From a checkpoint of a small transformer trained on Wikipedia.
Architecture: learned positions, untied embeddings.
MLP neurons of a small language model. Each row is named by its layer, matrix (down: output weights) and neuron, and shows model dimensions 346-441. Each number is 128 + 32 x the weight over its row's rms, rounded and kept within 0 to 255. Numbers have three digits each.
A block is one neuron, or neurons of one layer that tend to fire together. After each block is what it responds to, as a language model described it from the Wikipedia text at the highest values.

L4.down144:085152078075156115145108118168138173108096145126138123101120074128098081102080120180107141128118135132147176138099130204093077090123151117083141178113097159159131110152133148116143074124125150122118140106121044151174095124188101164144151113153095057102175137161132125128099177024103112137
L4.down798:129128147060122124092143099161160134102084184113095124173106197162128146136134146122114171137095117095081096161057105106062152133120144089140135094116148160133118116120172159095134164154074130115097159109120139151111100107175057097134105101140149105104105148131163137140100112115148103050
L4.down1234:116141042073145142059165121069125166119154157131129160127099090102153199084143118099143192110180137123144056157144110118048127115147126125153119109079095116184135140159189108161083103137097157152100158163134153133152124111165064127073150085167133107127137147077145212124106178118159175152
L4.down1491:110112092113160098084152131174146142161114121154124114098029096139117169061159174114157193151225165103144084125116137104027157065178167148153089091102062135121178084142175133077157119174087096164048130141189115122166162134173023142129165109108118153080168154130133165101109138090090132102
Description: Infobox field labels

L3.down737:125116111128119121091145147151097156124201157141092130121107092133093119187109111111109185137104096153193106144197143214144127172185058207107162124115111200119098139087176105139091171182151106143162099102119145146142146102108145122111143148160078120148124111120070127172177143184142127193
Description: Subject pronouns in biographies

L3.down1645:131145106075138095017136113074131184129142138103114108127090119126160163095166127086138193120096156120142107131118109123151178123155157092148136135127086165183142132139170052129062126152112133206085161188159201142095142107196121119113140130142178132163145123111145113098118142122109139108
Description: Infobox field labels

L4.down185:096169182135133182134124120130112170146150072202116129119075134154148159102122125090128148151164127071113148144141117125123138151147091155161121114097104123104202083111150101105123172138116093092149078197116139121111100123149131088164114189078187164137083077110156187130138121151124100141
L4.down853:103116183067155114095095142089089180114105135119116129177146158081156160096114121071121131106108170151109126103126186191121048066112151176129138169050118088157142095178155092121133165119152129111159148096148111113103152145137147110071112095122132152154104156069168083135138132133134152110
L4.down1144:060135153093132199105117133107120175106116181107150098077122085136085111167165165160161085131116146096117135199159124166119124140091114150120127118146169128151119153082115139127107163101136160093130173124091192120166107134120120135178094177062104137154137157114172103137063127218121149095
L4.down1258:129086183112104130107111124073102138122191089121145138107159105070095134113142125058118115077048077119144164105174111132141097117145128127057113155125108141083171094117102147162108130157149132109118126139123105084128096149115162168083063154134102145098200119070144092194144090183130159119
Description: Word-opening subword fragments

L7.down221:078136169070136100128065157109155178120127129182178152095121070120092151140085098109135086148157143113105115180184156139144164090112072153131123129150119115101136160108163186163153104113085167120101079115146126139171137122156148155131092149197162203112121146093171130134107113125176115157
L7.down544:118130179151139112093070105034109098138121135168131121182086165140099116182128100122152169079114115172160100139127112180114119123134127147113153130150107102147100121118116096112121140117129161135109184109152158148162169113134159169071131080106143134186088165141160102155116145117068144183
L7.down1287:116137180167154091097170133145135111122141158146187082110109137115098028120121147111152105126147173170133108159164150181153122112119134090120192109122113073118193187109104128095091096151133148165114138142124129096099188139106159175131136189110120087133176155121080132121141172119169190137
L7.down1425:112092115150198098165128103098152105110125150069124136129096111116127123152143169175097195120140126132113118115098107162165079133112044086157107168110184071153118114108125149135161124106132150119096123161166101126103148101111115173100126093127129084119174088160149140110112142136092077075
Description: Counts after action verbs

L7.down28:103085109160129105100105167069120121118110111110124079073106125155127110081163117135102137155154210129118107112188078152105139179117112116125107174090128060156165113125107173154139104109123072148137099119189172145131129071188098143146090196113121137090082117142160180154177112126151143157
L7.down314:080128116208112115098076092146086181158134106088128140130125113153069132154177125065121196172097129141119171114150155146105107175163197136222157147148090141196110163085112193136072090085080099195112133088149093112134134128135092120116113159123090144159094171132105172075115123147077126135
L7.down391:127163101154116151153151102071134129118140077106093127130065130166069135108130166132131173048167125113145144114145070110146153094100120125155144106134126096195139119108113109159110107151166095124116118168124107076135092140081171175118081157130063109132149130127136088088150112147150111128
L7.down867:080152163136118176119113144175171137153165146130083086143100093154101141118166151155206127141116117097159148163167150091152108107137129121153085059162159131104134186144161116119154105108147126160112137087137079175070101047129162174102116085137094122120166105132140126153153095201147170165
Description: Sentence subject before verb

L4.down904:152091143064131174113082142144121127112119162164130122104062106134112106033041123130194000136116097153115157155195120165069083181132155196131163136136043120124126070098186125100124138125099151165122138163132128132136177115124128167072131105137098129149122177102152096134110173109116180112
L4.down1315:143114157122135129104061134131157089100150152104123168131131082147135137133059128116120153118196105137203086105147143098118134120180129140179184094140110057112133088150181091123098119108101164148123144180131125079097171114083118133145179147090139083149180094061152137162147163137135129127
L4.down1671:128137107184137122087110118141118080142193110173105149124123107101179096074153149102127141161132164134186103105085143114203109129105103093173108109107150090152182072157155164140071140123034155137132139137132139131118089139112133126177152055091175184142136132084125127204124162165156142105
L4.down1725:131099151113094146113153132120152104119138157176131116121173139106169114016178160138132146110136139142167115186143163063150160127110144113149163129117155050156131105092134120172101122146097120153127158111129181134090168138038076096116113125090141145146138106113151161103088163103107065052
Description: Quantity and status modifiers

L7.down165:097092131117150098051148184078166190159050135111114106083123138133123194078185133094137196125100142167150108118109149092117104104105133156100151197136129109154143093162123100110107137153151105165133127155114128088152126139142054191125133114139123131110143121106149102130170092108122155135
L7.down436:088201123149126141101106131080153134086134149144152166117126141152169109134175132152108159079144146150178114054098106094137114199170093096098142096120143145115147140148184114162130168115187135172106120120083170085159155119105041110134120117107167078128092125100109144115115137138189121147
L7.down1394:122121112155134119121102116119132179112163098095178062151162151099103122120141124113098166074137160069157110172148145130149158115158127114138092150173074183144089131163118129120173125114131193136116101140114098165136165104099090160132094095122115134147133104129100131176141177153113130153
L7.down1615:151096077124161143128168160152173119100148074132172146123154125121138145101127142089138147115058065120109113126091142159178046076131140120077099167156071152154142133151136095129115116065111168136140114127112081163088154096088100066092129120138186099155101091166142156137125111178132136169
Description: Infobox field names

L7.down529:145096082085122190117125188153155099095138171203094095098093130146109072134150134102121139191133081160157166165148096133105159159104089177107096112143098041065104117143082115097127096113085134127119122102168135108111133116175178117127161162161093116156084136121106153091144115160161152146
L7.down692:123108118073146127114108120133157129129171115179110061114145158123147102124100113038191140121176057106089100133097138150146108124133169163220151113157172089131120127172125130186183130150150145135098118205178152143081155085109119134104149135180140150126157107106158115167164101106082147165
L7.down1635:109148040137169128085128059126131086113170122141113098132128131148095163161181149077164108197147132134161083117101203143094142111116140135089164172184092084201060147153133087109141171099140128161088120132131123093107138145107125125106130074085148120152127171096160138109122160147139098171
L7.down1757:154105156112099150149056175119108236137099157084134176126152164095165136150104123106169108148086094120097110165149101138077119139174134155057189094119135118102160158125116158140167184136121090138116145142088162130091148130147125116148241112060129174091164097130169105135134058117153109076
Description: Contraction suffixes and word-start fragments

L3.down226:134134134100114152156170120140097107130109125175125146116130137162183153122138131085147110146086155140146063120167085102158160095113132087164155130190119155142113170114162213145130185101105105084100168124153093133171117143110123161134120119079112150094139137124107140175091127136178121120
Description: Space before numbers